{"head_dim": 32, "norm_eps": 1e-06, "attn_scale": 0.177, "bias": "none", "tie_embeddings": false, "parallel_block": false, "init_std_qkv": 0.0182, "optimizer": "muon", "weight_decay": 0.0075, "lr_head": 0.00496, "final_lr_fraction": 0.0, "batch_tokens": [16384, 32768, 65536], "train_tokens": 223600000}
MLP neurons of a small language model. Each row is named by its layer, matrix (gate and up: input weights; down: output weights) and neuron, and shows model dimensions 32-223. Each number is 500 + 25 x the weight over its row's rms, rounded and kept within 0 to 999. Numbers have three digits each. A neuron's up and down rows have the sign that makes its largest values positive.
Before each neuron's rows, "fires before" lists the tokens most often just after its 100 highest values on Wikipedia text that the model never trained on; "fires on" lists the tokens most often at its 100 highest values on Wikipedia text that the model never trained on.

fires before: "\n", "-", "===", "The"
fires on: "\n"
L9.gate438:471503468511538507472473486547516469475511475494484505498505476515463526485481518508484483523497511528526566527527524487458482490515507477502496457519507523449462476487498536508549453441529512499494499478466488468474510495486529518530462537489500487488466463493498508457502497509497513486495509479495517509467522457535547488509543465534490518470462453482508517518549553495493522467502541480498487467525484525507518483524494478495479573528498501517461501456479496501491514496465486440484482479480479504494491526490529485523508519448516490485447508507458494523478468512497483504
L9.up438:546514532493492539475540466532520466491513477475535519486500509495482491462512519488499488482505548520507530457538538542483509527492496473502498493517509516459502491494498534457524488478487537465506542463486513501516535487521520489534507509517522484537513438514452510505505526469492504521477497556512545504461492566525480517512487523552540501458516493512501474468495486516466524458517478493440508498474484503524486494511508501539487573512524476533510529522500484468482517517509448469512486476503479518510480505528466460520495503533505498467496503530511492498508495514510499441
L9.down438:528514515499473553423462498502512450489522504493531486528515470475458471482512492490523506476534526497523472503495498533478516473509507485513475505507480517488478461492499446489493471496476524487517501472490515456484491465506530488513485482511491486537505479476499472502527488490506499464484483506516480530468546469459519495524546504481485511488521467484547497509464469510504499444549499488464502538502526500527498489518505527548520465502490513504504492488489476476484493484512480529488507498500458564490558514526493491492490477480441486457501463537538498443563501490520532501

fires before: "\n"
fires on: "===", " ===", "==", "====", "ss"
L5.gate218:503498497531535469515522507510494452481528528518498479526542512508522501538497538500517491468494543492512475483476477480523510520517547509500497506501509513502504468470513482486527489487499488515489538516513476509489520518494485509507495504449491531504512469466530548476533524472526477497501558516507491484488474449454517504495481456515468547470523500477505437505462500486455505510498496500474458542495553493495493510481535479520528496442561497510492528465455468515480514503522504519519501528529504462504450490538512558498459498510477488512531538512506471505498478492532537524
L5.up218:521517499505531496534483515495506492505537523510476514533506512462518523533463506496497443499470496491532550500493493532520514502500557503474511518468486514507453481484515461488495497492474497507507510471510471509490482496505461534506463462462498531560496498475508537454541560500488537501504509490511491480502495459473536497491513489525504523428519479466483473460468496515505530484483489497484517542482545521510503516533504467530521494510530506509462531447434478509479469485521475518511492456514498459518472518482467497508482483457469491534508482504527489517513511501479531538
L5.down218:543510543468485484493508463460496494527489462467488513511506504494473506478498483491487480510516503469530492500502516473470473497485506536502476489474492456531512468493514479520470492499514529502528464500464487508510529503515474479488445440476517517501525515530514505518511455494521493530499470470480539516535492456496512495493467472518487478486486507490495516516474530476490530479508507472514521511533523505460463484536470501508506469558533477497505506519495493511498458524476487478491513504462478491487550504488480511497516498503507504426447449509509470586518528483501568557

fires before: "4", "2", "5", "3", "6"
fires on: "2", "0", " to", " began", " has", "5"
L12.gate415:513483521515536510518481477476488526496504517518486501476484496500532534472479523506518508520477495509493500533484516554459532545493538491496469452518463464513545525510460483559540521516528511556479509473474455497477498489516489502466534519467473507482493522502497466498498448493508483495446466479503509548494474532461541477529518515464533475459511482510487533494415440507548484457482507522454514492507484503532461512508539479494495494529470518481510465464494516521507502506486518470466533544513482491518524525444503506496525520501509486505496485502498490450483473515494488517
L12.up415:516475465459498504497501513466500508467519470516422538489515533510491508473455482532468481510475513492519501498502527504462523511514552494485501492452473478491520501524506446483519504485508487502519489504519475463496477489534514513507496496515476500517451505549458498544512500448522483477488469526493500502488499553514521442567479512557519463514463493491501507501495475535500502528517496529527530512535472485507474506517492500490529506442531499515507525488520483483498516477485500494524458486491491509519465523513464562492523478489505439502502508475506527498498520475534478505
L12.down415:504504456464562506496514514517507519519482491479483546518450516506547496515495470468444518517461474534458508484497487507487525503508465509512527526450492514473510489476496463503535496483489511477512534532477490502471492517498519488498489480524479518505534491504480506494447498483476484493508445510498495506468517542511475496515480519536476527524537487476468485545468557480510506495489498527472493459493491487462461469508467454507530511456520506463499517508480455494481531459511530458477500456487528533535513512475478543474504484504523569465515480488483468494508502504473482551

fires before: "\n", "-", " the", " to", "st"
fires on: " under", "or", "|---|---|---|---|", " due", "\n", "|---|---|---|---|---|"
L7.gate50:495503479519528486504488472483500518478494461474531501470465461508417471524499479529448493474494544496504542525486522522446527529537498482509488470519496525493524521492522501476471485476459487549492516478509480538494534458504504489517478530502527476505501515518490508476479480484533492530484532511507482526454493497515518533529532507511507534495500518518514488514493518499504508545502483470492487478538500529510507481481498478569469501505517501504476488482547524439513525466513484438474539502495489545522544456515523501490510479507428515451450546486527509503498468497518475482
L7.up50:485483481521476477481478445492454542466502519473541484493496500500454457520491468483473488535526518500533514514491515489462497484518511498488525482527502548483513490500533496466493523492494502500509513541523518492521514505513522500504491536518512513514528516545561475487522497487521486490522537547522486556450526484474472501498537525505477488486501517522535462477504522508473548509537500515491499516568506509475494503445504509499504502490504518484478508508521499470518548447522525493462506500522484543543531467546525509526508523505472492505497523475511496462526496524546446509
L7.down50:501512497493527537496434511461494482517519518515487487483489489495519474494512481512446533525584506525502535527517494460492511499520510499473482508500480488439469471482528510502511478488497500554488488454509465507500498478499512514541526491503532539521489491544551503493467456476444480507524494487509518528437523508512503522468510560480535533489482511506534510485493550532452518522519512497480438474514531544521490489498483486516508471497504506528479502506503480492496516513497499475480489481493522548523530506500523514505502490497508538520481482481484541447458494472516506521

fires before: " ", "\n", " |"
fires on: " |", "9", "im", "6"
L8.gate121:483518534477459533540577528484521513508508508533448591492484499518511478499485519477485457516509503484512482543501512505475509468487536517514486501502521544514486514494521499480491501485548510499509427460505490521469513488474502507461520480527490496512508489486529532464502490507449541489568487445474480473505468514493464503513528501468493474468493475524487468474505552491487510495475516515479530489491496537521481536503501498480488534509533497496508475495519479546488470475467523457518500530499474549529523492540513474509498517477504496553479496472515494469500520494486477486
L8.up121:483510496510498521490507503500548524482484505516456561490501476510499523488520483498511498522531488512502496489476495497495474481530507492536482498480496543452483494532538508489542505539537468474539531454529500512510471515528499514503545544481548497452501522518525549497489518530455515509489510517468495485454469489538464512455524535461503485521521510522477491523508510483524486514499516514522453512482488533515465487505519545524511479540504467515517461563487463486466479498530511513475481524510507488512507498520532486497511497484454455497439433479532481476514499496477501552
L8.down121:531555517501467502511487460528472491506548511477514498500540500544442496529521510540558484536484467474481485518512487535479444506527508462463512530465534522497518488534540506455515508530515490523483470517511494492481488482480488492483484519544524490501505509516497483517523512446500515546504502474482504472549476496480540497504519513478479462467511497526493530500462489503498535474485480517456481478501493497517450512478477496511468487471518496526511494454509532505489541562497497534542484482533514552527464566468487505498468489479492466515518516538526469482477487489512509506

fires before: "\n", " "
fires on: " =", " |", "|---|---|---|---|---|", "|---|---|---|---|", "echn", "==="
L7.gate597:510535521509490533482511516497503539496477527507510520517544444523473470539583505526554475524482538482444519507541506462509525497488562514475540473517453515504516466453516499499497491504502468521486521506500506514510468485522514471537532519441537509504467497486541502501527471516457506509471433504512491482476504508449494509512489497525521529507447503510505454508501514534496479517457534453467509522494494518518549474497510506500508509538511512524471546465495482507464460492503527471499516500526496511496501502502522524457522504497464487500455479503500527485502476511520481463
L7.up597:557503520501505524479491499487508562526491526506484523508490503510491534546553513517519479523486501489474553488556501499505510504508574505515538507516466474501470468493495487519485502463490472522500548488485530506517521503486491480474513519469535488520495517483536454514548490496467509501497457502503514474524493485474475523496504506503570513472455503518494469480518562515517516465458498465483519539511492516546542503481509513484497519546487521526498540480509489493470460500506501517509492530518495538471533515508546498464479503520487528482493504515499485501481477522524514503
L7.down597:497477504526468511474490525512521503510520522558502487528468481494517497523510518508539518463498534500465514505514501503475516543539533498513507507496454507545503507549457474484515469470520481452519497495518507504497510493511508500520489463499538473504466492477500523503518457501502525496469482510475524541475510488497459535487502535520476552495484491483483512521574472527499517521478528512490546546515498567540465467503514484515462479544478479503537478459501479526516518489526452525512487517519514477471516517500493481493479540469451498464467479553465484515505450491494530527

fires before: " |", "%", "0", ";", "5", ")"
fires on: "0", "3", "com"
L5.gate250:522491496467509463529480501486566479506539493538483463488491536522445489500528522505468494516507492515527526478437509516463480489548493518455512493492464512536476472512455494485511529508476504478508483482505503541534485500499512516545488533540493469510511521505477527525546461495497465490470548493523491473458526513511517463440507505555446514523473444535483491498505491503527497516513527495513526490508471491476520510488501520473536504533483488500482457522507481472515498505436441477505487467490486509502500511501468488468502496516484523468531521525490507464478501518469528512
L5.up250:473447498469459478492474534513503490525518515531492489475522524500457476478545490491515492524531488506488481487516541495454482493508510508492485509465477474529477537529472443482499488485472508497461489519538516534535483495545524501498507495508506472491519506497497510552555481536478491510483503519515481465474533502504540451456482516536472518476500437537497513504489481552468517519476558511488518440517515457491491477503505516476493492498487540485458479529480475487516521491477445506466463499502476487479525505517489486484505446498472552459484534499511519440480480537492516534
L5.down250:522476513526502524502532493484505526501541471512507490522477463496488509500518511480487534483460469503527501483453510499489512464500499512441499520495490499491503486492548468513478564503520471510492510487451511507498488520550522498491505504511497549494464471525487465494490489527510485511516512497517539545526479500504487499549528546504469496507524494493506483516518525493521490518475448523509511499512502486518505471490497480542500536490497432482551520478548557448466473524492499444528485524502492512493465491464477520478523501449513484495474496518455490545496549516476466532

fires before: " ", "1", "0", "6"
fires on: " to", "–", " and", " until", " |"
L7.gate408:494469496498502515494466529465493486472451492493492472542518520508484509450455473516497511537512511502470493529515470469513530500496555530487507463471520505525510483465481504482468433508482530498512491450529520457500468522537448505495528471422534524518503506500535513450483491496506500481508476457501462507469474513452535496500478542502517511519488488497489523492496508477464491505520517498512528506482506470488508498488509486484456486469458503440491512473496442485464526511461496564511533475511502470505484524489488506489484446500470536469479506510468500488500514480489464472
L7.up408:518493494482501487515537455487503589501489461523474535530521512517549530489471506510518528497478487528541519509515455493491509503551468525458523507467542541462545508487525481461468479502497486502514506478508487502462506491492537554562497480469490500514472498504539526475504534488505495467505450500473465528500485523520534508502500522520484499477482518508501551522485493485492483488460507450475486527565486497525459503484498525502538498516479483530495476519451471502497500492526508527497470508494485526524513499521511483564528478466499499507508490489465502460499506526490503496
L7.down408:528508486471478449481481542497476497471544449478503481481507504464577519539521487546523567474517501480516459528515506509547486491479488506520551499463497476526538501507529479540517449495530513544496501481490508502525568523483491526520501530486486530490493514465474488455501504467502462470503478487532481515476492503502517524492506502472502493516499496482516532535535573474482505492473515498486509489485481504479524446452502496498494504507505507499491452478495544508531538490470469514486492520482523433494461505507470490537494484466473515483508453552474465502501461505498496520

fires before: "0", "1", "2", "7", "5"
fires on: "–"
L2.gate581:494510465451492472507539468511505538497530504497415490504446496530505546491482509490468536506499558521502512530467539453445482483503473534521469491534505498485532507486481485518521488473463514494513510499495504496540494529493457542546501481534453491483508494499522452459511537516523480478481503483487519500496504472499559479467458487530520444501491460490529521520470485482499537467490503511466482530528479525471485489505511570522520499483498467479502480487513483488536522473510498493507501495486486504497530471535457513534498510499439472519522468515522541528478478505545493515
L2.up581:475452461490470533536528540501443510509508506514497507500538492518482507476492468492541509525499474490540500498464495552509512515519533475488506505522490475542486484562505492479473536511522474522458504525532496485500486492518492508514503500555522492477544520497514520527539478518516491515528531467435516488471474502511501470529515507512455532483501491467530519465480535508526444496514482502512515450482496485532508497491526451524490518492493491534523523520498517560521535552490508511544475515493458453498528547460487522479534512529535496461496532497537498485524509498492487502
L2.down581:532527506511468555492503528446519441499494519527527512478512513483521518472503515494480494460517478494508520449529454480514482499519484514464520520465477563482533444529511511492536493466511511502522466486477447514505508481488538486485494470482469516510442541560489471527475465486490491513514493530535499533523512477479438515526549503494480506489477512534477483534512521487544500463502486518486535509495496498488519452504484458440497442501466536525481527498507494477485517473490480487462495502534524502497508531515531468500479463516501531498504502481480482524472495482518492503

fires before: " is", " was", " were", " has", " are"
fires on: " It", " there", "It", " There"
L2.gate684:504488520506499499516573537469530472495474479463514516462551520472507535495521509497490525492518491467531550537542525477499523463508486504509480503550516459512472491484462513494486484457504506535473480554506492539465481485505478471483463481495488486544475525494475486505516461496480475500507462488525519504525486530475537501490491516525533512486499490476489500483525536461513470447539500479503425477470483478498504482437492488492501530498514537449496472456519524519505456505549494491482476491492492482508493454477501489530506513544526511473496545513520529465503540488519506442
L2.up684:480496517538470504517538501493547466508459481480507489486539557490535546539526486461511494505506477471506524531537516450493495474501490492477486501495474466517460509474479491508478461466481475563470494540485470501480478494515470506482461481502497480533498507484517504501537485481461507465521476502505514528559474507495525494495500531512526468481471488482502500492513519461524503439568521468484442481495496492514518507457492521509499518494525552473495442451521539495511481487506515496488478510486467452487499475515487478502496525536509500509502569544489493492512540491496499405
L2.down684:516499496492455439558518521476505482520501497438477503490511555464493559536541493484481507507462474454509524546499538474477501496497476503497489479483508498494487493538478473500485475486539524533494523530506503508505496473477509516454467475522523478548498509506495467497465446532508490479470475473514507505531496535521540497483520498517501498540517492491512502471484514484492491505503496486527484498529563554444456502492475491488493514508504542451499457511504522513533499521541494455506485462465462490484515470515502488539519523522509523489481533491518512482522550477498496462

fires before: " ", "in"
fires on: ".", " May", " June", " July", " January"
L11.gate251:477547542504543505452513493516516498497516499506514522507499517497493543495494481519533440477544531480466515520498478544483484489494501512482513496491476507551540522511519502519487503549520488515479517493475539525486512474451520547528552537490474524489506502509506500523505534499528448539505498461522497477503514451508517465486502525469529509486434498489497509520511487519534501511521562488522490528512518487480524492458487479501457513503488513504494507497487539483467487514514504492491492506511519539483509514508517501499495478463505527501494475475510448529505522501509470540
L11.up251:479518463520507499492473461474548499531508491490510491532494527493472471514517479517495538537505479528501458489548501538508513498482490492476531481467533467486509458510479525510521529459451497458481502526518526473499497492495482483483473514498534523445447459508530558497485490492505474523488558505496518532480508503535489469503487471506470517521500471484514476508439537520467473527537479539452507471494500543500516486479486517520481481516483484480498493540502517542466530477504488483459499514509502461484485502479544539529502513459492478517515512488520500512484536537472515523
L11.down251:477508529499472552520496536543490499510504471493490539500511555491503506488477527495516490524482483549482500495482493514454483506467502498489517509496446497521519498498554493550467544466489474482450519517485523504505493523462474532521495502463499515475492501517475506500492488504479455476526527485540541478492548519513513551502511530472518550506495502475528518480490507562434506472518504523514468504539512496533493512469540523499497472469494518522548509532440463491548517505536510491539518529519518495537497512477534479515565515501487506521464537483475521541534526497499513512

fires before: ",", " is", " was", " were"
fires on: " which", " However", " there", " however", " There", " what"
L5.gate676:474468504476477497501468528476529462495469518487512531493490501520505510464504449480490498531481451511509490513527540491522522453513557485539515523532514479477527517487465539521469467507513494482485483516468482552534496473512483490484475517499541415488512506513473504500495488553494481489486508479505438517519558513504557510528454515497483497477498488497516520534508480481465521471505543519510513486511498491486495534466522461488518480504535459529471495474511523530513505499483533513481494511504448507495474507472476517474513502532534520517477516549473528460509490495476471486
L5.up676:444469494470457512509573455507525489526540518484479512488467474539466501466516482511499518540507505479495571488488489499523526480496517494508555508488515513475491494475493482520478511489529481481486466501520471505466502528511474517485464475459494473504515459487500518501508447508487490518524515460478476553520510456517528539524470517487523499522520447489496515500528492454516487439513522498548496523497554526518482484519500466461503485505486425503510477474500576533497514509504501533505467506501437504509505540491511504511534461511505501515506503485511482491488475510517465454
L5.down676:525506452477522517526533511535507471499501481499452472475473493506504519487572485531516526549497518448521534519513490522514475482471507496490492490545519473537492455501522482518448514506515470490509488514446512519488474500531521511502503479443508501528539512484489536525448503508499452446536509495484519526531518523519528498488498494518505477497489484495532474496484488529490503468495507503498511472522512527518492484503525493515552483498501517470498506429505562524509458483475505496535486502504499480521466489525464469496543459522442512514534506512464492470479490472515494428

fires before: " ", "G"
fires on: " January", " June", "L", " September", " July", " February"
L6.gate460:538474490507468498505525474509490473464467472512541522494502476560520472517502481514473525469514466467501499465524540481470524484504476484491531516488509486489483517485543499495505494528493478505479519491493501519513461508483530494499508472502471489502458497474515508532500502434484442488460505529541530501520525481532499469514518483527534500463516474461504532525543555539497495509487474506514492496496506484467518497472523511493469485457506489542488481526486475536472481494531548491450498490505562508505489502464533501446483473519517516475486455464440465513530511537482509522
L6.up460:508542487456484524509493473499499513496519503525532510494483493581505484539509496480445516506488504485477470474502506476498538454501455513453550508454510499474515487506519554466450498505506484496464507475517474502497427506510527498486516459476511498481528511497503448481490489494474483495476510476500571512505499489506522485497501507535502478475499496463494492529539514487501479511495499465495488451495508440474513469499519515478513508513468504498523523499492476530519520501487511481479476482533529501497489520487528539506508504536457553445528510471484503494504472547457447539
L6.down460:468494498467442509526505458524544486482527503500502502519496543475465531531502501488521457518478495489517517492480493515463501504524472510444512517473465494510497502506507504494514547466507478461446509505478513486497490479503547489480503535550474508501473487528501511478444476452475504551513510502445540465471498501497507481531490497485520521479513531499514510504554448518494501543508514495506468476490494504508522509532502513486531499501506497496488483500473488489420478501522514471495487533489494501537486483497514489526504486514470533492496507525473524495473466483512486540

fires before: "\n", " The", " He"
fires on: ").", "\".", " ===", "====", ".", "!"
L2.gate275:509518515534511501517523525483496498495482477503509484495476558467548504508486521506508459457468492500510482492513452456461495483498526485465485533512561481470500497506492510474560480446513511520489503480496539485496538497480499500512470492471504490505509498514492503496532516479461466516516479518521487475524510503489499537489522443506495491493516506509531494502452515522504516504478537514487464513510514461534491500477497458479516530539532455456506497493510535489492520468467510485470458512483570465506465506499503477482502479499497513482456511503460456545558527455462514461
L2.up275:532519505531495503524526546483509486481486479507497475505479547476545512514509501501516439470484495497516495492510455455462473480492523491455486523517538481471508479500504491462540475463498496536488531461495524495491540521492487512505478501459507513522529501511476485480533507484458484536505478500518480480537509499512495509491531433509502523487513499494529503486451511514502500506483528512493468513509508459532492512482495465492521537534519452456496507507513536492500507478462505503467465524479584446503463505495512487470503479516487498484468518507460468547548514454464501459
L2.down275:504507522517463457502496525476467527478542467481506492492494486489487527487496498489524464476520487506500457512518477504493533444516466499475478463516513480523494403515442492486522492504517500487496492499524506489474529524517493510499448500480484484529499467461505501491496507524470469536486455518507526478563515493516495512495521513483490460483500509474500520525530511509504487496494470449522517490497531521506482508533468512499511512508474510481512527531507524545488505487501514500492521488500534516496499486477499520442495471510473532482517551488517487516549498529487554499

fires before: "\n"
fires on: " ==", "==", "==="
L6.gate477:523516508536524473469495471537506519509487531531514483548480501499535519501494505506517459506461514473478489484533487467442479549510494490482538496467496521529540501511501473459478482480555466481494498478514482538491457505463503489503519507537514462489485459494485515449511490567496502539507507505529490512528497475509506519527491466501532513514495499505479513468485476504494501456484496532471516522496527458481495472505511495539500542462475535500478571532474450468498490491484479483477547473485502513447483522505492514527530478461526506482528507503492513466488473476551483514
L6.up477:514490506469522494512487523511463469539519533493512495493507461509484507495512515511533475465488501492553490474485509533516484461483467537499524495497459504489512502496498475529511499448476508530522488511446488511521502551511476513488495519470485482489424519534479457520510464499448509505490451497556464504465519438516488498501530481530506474512505499508495537494474529521499462529495506490513518468494555533501494526505504520531494506519523484505482476433526519478489477467518566522528474528532483476492508540505496505498486543489509474506511517532495519547525503497490472516
L6.down477:494525524499454517519498518494500497501470469463508473524507500476482493498517501499513505516499480503493505521469516516503445453508510485514517499549442498523544525473501471525499506484492472505487464474491501475504513493492515556535476507486462475529494494481550493450535491498516493448471498482457528444517518532473483486525524495515531437467492503510506492496545505489509515528547499509495480540539523514508467523492521497478522503457513442482491530514452472514465503476510489487468524478492462468527504486480509518496538498486490470475487493480516497492488499483498525540

fires before: "á", "ro", "ia", "is", "D", "an"
fires on: "v", "n", "it", "as", "g", "I"
L11.gate211:503491481497497446521490500512466490518491525526538498504486507538508508488489501520479507498458455542444507483510579493484469485442488510492456521462508450543532513486503458472470482462486497498470468494477485514501464519512493519480472494517481531501491484488490477510489480485501488531512514490502506532468571478502528514495487554493491508557466477544464469500464517568512524491472503522556526482458460552525491540497515490446477524492442506471521477513502473514462526501501515493473451476503494520446501524518514506508512506484493497480523490495507502489505491518498515464
L11.up211:455510510477515455512449536518471519484510521515510503502504468528537498513490468509513508464500495488508525486524505511491483520463470470442507516487492494495467517558542510502487510530506439519518511481439478504539499489489497519509495486541497463515510463543493464545466447539459490543501528496519495467491553475507537546538450536480562531533472495465465498505520526518523471487472485529474494516477488513501486516447525477522469443500455515516527516523489467533482546484500511484460508542490510510471503498509483493503528485506539498490483482466524512550490495498518476463
L11.down211:519471463470514452439482509511462521518508504503558492523497502471482488535523450472537480499511488502482482498492501483506519511485497488474533498525452476499509481510474510477520502518479520495556483485497504490529546517506516474529465492544529492497495537472531521505479530510467515504515489471524588478497494508514486482524496517512492491495506559521476474526511548500506505480519503535443480533499464516506495465449500521489506526498467485485495539462465510526502479530458498575503468535481486518499499528485541484497525499506531545549454472534562484528460536495480513466

fires before: "9", "5", "6", "8", "1", "0"
fires on: "8", "5", "0", "6", "9", "7"
L11.gate240:493457519511520510532486506470478533491507512485488460521486494526499493495478492444478529542537489483577531489525513504486495533520521454488493515508466478531536509485495475504469492529465505465510481511496467458526442509441469527507520505465510459487467482519478480488493489496534416465503500537505453493516464494543469481540475508485481508512490512539496487480493473468511534506506509563525484526513487524498474479504513449473512521523500533510520491500495474494509537500503500509505516488512504483476542491522495519505503510468482477525500518506504497522495535503507479483
L11.up240:498517506552468483459504489463512460497510496512486508496509500525518480541524484520476533501498445513499537550514510459485473456541509472527488480498493485526519509505488501459473487490519503550460499497490509483491468456514502463456492487507479449528500509481463510487470494456525449504521545481501495530525452492500501489476458490515502532548522517500504509462494494453505518482505472503511503491471472478481533456488505478466397503543515490485464499519507489512505481517504518498533483529495478512440520537505490537524493479534494448481512502513502511483475504514508490526
L11.down240:493481495495514499516490441482471467507466514509508511523496451520526485540581544499510487465480492503495512474492530521482551544460510546527488515514496497471478424489525448501494530509465546541508533546477464482481477517481501498487482452513488505503503479558502473539475533530431507486425484493547458483504493527505491481514511518533473465514515499485501461498477488464527496463487523523464493494482500513471517513492506527482541499513454476519520500473489486523529520474547488539503494508530525494513498503532508495511470475496511485474466486532500501502489483490506550472

fires before: "2", "6"
fires on: " ", "0", "–", "9", "^{", "4"
L11.gate473:506531450506528482508540502501539502474466516470486509475474476550469531535532479514485528495473490524508492501482528488554499510521505495466554518524527499495480461483507498473504529532488532438512509506529507479507491461497438520460539478498504519481467488453485514471473482510537528484506473504444477474474510543521440494503502480480503473514500515539511505513506473465479507511451543481503475534480501522449514491544482504517500454504542529529472485470471473487499509497530531539489515498457491497490472531510482457531500483486502492499537480516482507491508511493505486465
L11.up473:478475461481475510494504439467501511545494478499499556495485442521480538486508490551498519507516494492516477545504489437531504537449508484513508518487502494492520471508490517482485540556549523499557485525497499523445473478524532517493476511518519551510497472544465473530491517491520495492497518521510469538531468520501510492471498463535518484484510508482513538471508514472464458498502517490518515507473522499504485500468530451506541530517515501504537509521445543509476478512465523528512476500520510501506459505497484494441495449502513534480463462459495495470475536508485495497
L11.down473:545501481503457527472489477527504497488495503531471508479531506547520501518467463482503525524505470488482497472528497475496518552489499512524503511466457474487472473510519462454462525497477468547537498496484514531494502470447518507468491490466543526502509491516497511513443523476529507498483473518514471459515476505487559484490536462543492500478511497532480495510461516525525469522542534475511525485459482514534509482516478490513481492500501529515504457475527508534502509466497541484493525563499499488514504467502472470506516486490492515490480489488486463500527516507506493493

fires before: " "
fires on: " to", " and", " –"
L6.gate521:523481511498468499466489470457449490492549477497503476505499540537494542534461469511507503522500554442488492445492470525500520482443498507453514486491525502505527475545520523459495432489536483506538541538525502523526489478499501536508509480496507500504531500448474501477532504473482461515485491455532519531515490481486527527515494510518499457495454514532500458565467495487517438479478492502483529515460447480504545501488491472501531493508526479466478488470543473486496503501440494497469479488523510497511507523470526526518498493495489517505492517513534494480503501546531482504
L6.up521:520529523487494497463477502472502489511494505512535505536484514510514468487508476544520511527538531530492509482514478499482505524463539485474518479518545497476512464534534468457475468522507492471458499522505468508528514482443494509508515524496508472483504508526469524467464498507531485508516552479468507522487523502458513466489485514523540485518483499536529530541497479494487448591527476520496498492486492497538539503474502502537524511481482515484508464513449490464488535483483461519497492496519502531520519485506515498503486494477493551510490518525493512463496471509487494480
L6.down521:549491491514481478489504491524511541470476505499534516501482511437516467517540502530514486510538519501517541480489525493506517467497495515492516515505490527508513523496486518499506526517527498546526521481478497509509518545499525513524527524470518517501513490476516514471494501489493525478500482522482529524526490479442528522474446455522525488532489482474460498508511550482538506481468466509518537478487518535496478425494479543529525455474502511527477514539510496493558515475479498551557484523516488534537470485508497459493536489485431507465477515519555493471478480497514491503

fires before: " ", "/", "0", "4", "2", "1"
fires on: " |", ":", ","
L7.gate53:514469505477484494503488492524513493459492494486507502510454533510519509523529524502461516456533490496522497516484473459507500487474497501500477535478476521501472504490493557458490487504559530517514503492531489513504534538517502488493496541479482522545514513523510467504468500472526490535509481512481483507532553524514494512470487553511508472483503491525493471516502497472540476505543524492489485485544505531492540478459479459496498466506514446497517506493457505465496561494476489546482478518480544459467528525502472529531543541492517480549452513463529473494538502483464492555
L7.up53:539469451455490523511485511448463539503493523517507535468486512547533509475517538528466450519522449512530504531501479481470514542514486501490515507521486491513482509519506528461519494502507505496494501500491537481511518525492506516468523484487491541483523491510511488551479439461532504524502503490492499474486534544535469482552486499528485518465526471514518458514508518492477567447540486553520505441516486520530521502496502471514452484512496514454492483518462509473493483492527474535468538487475477501494547490465488482443500494490510484494501506457510493486548507496468484518
L7.down53:534499483485506493511511504480444537494545501454493577478488505502442500496495467531461487498493490500503466516515455535503460489487527473505491485515434516508491471501499518473471483493512511465514505555511505479501506526482503492463528466517499489494474509484542476535496509497501512466502499483520478529482473489506442496527512536545471468495539502511520458489493507501523500535522470492511523471503497489519565496561492487443502488474506473487505512473491554501481552479490493488484498537537490497489519470492522478511503474486496471512533484455475492495483568492544522523

fires before: "\n", " (", "t", "9", "5", " "
fires on: "'", ".", " |", " an", "-", " dis"
L12.gate341:445488471470491516488498485492514502469494528511489485512524502500514486514489528493459501485499541478471512546502462445499439507485517556478491518540499468449488507476494437500483457503496502502519511469483469496476490515484521514502474464469510504475453446489538503515498496464502507480474496478525435447466508520558478527527470529453515480531498494494550481489492504506502470508466476507504474540524479457547495541507513492458498509537499492477469529502499511515486506486514549492477498525505477500516488495492513525492500484474486530536506488482508476544515503526527488462
L12.up341:453513521498490452495484494513493508471460498524533475491480454509496497498526498490494490512480543502511515482516528519478503494532509506520497474511555497507507534500488516505499501494497495514469527479510500498507512482471505496544522510450468506482466511480517508514499460527497514515473518437502536436487510476544470499483467557484471480504506464505482488517452457489530483526484517509523473521539491472494505499526523524480464516515501494477468493528508494517505480478554523513495509535473548516561449470516499484485487464503534482525466504532512538469515498537488544527
L12.down341:491542548491470526509501497549475458498501524483498510480535471481487493566489499490502463466522472558504479515485481522520519513476520505534501475565536546509485460496462539506510492517520514505552511485511468509486481514458540456504504498492453484467523475530443494501550519476504481520537514470467501457521502505505476527506494488486499480492507499498441477512501490500486518537517500508540521481478559493458464470538511499478478515513511468461448469486496507507462516502511455512493490476497506459523495486509534506463491465514459478519512509521494510519499487545495526476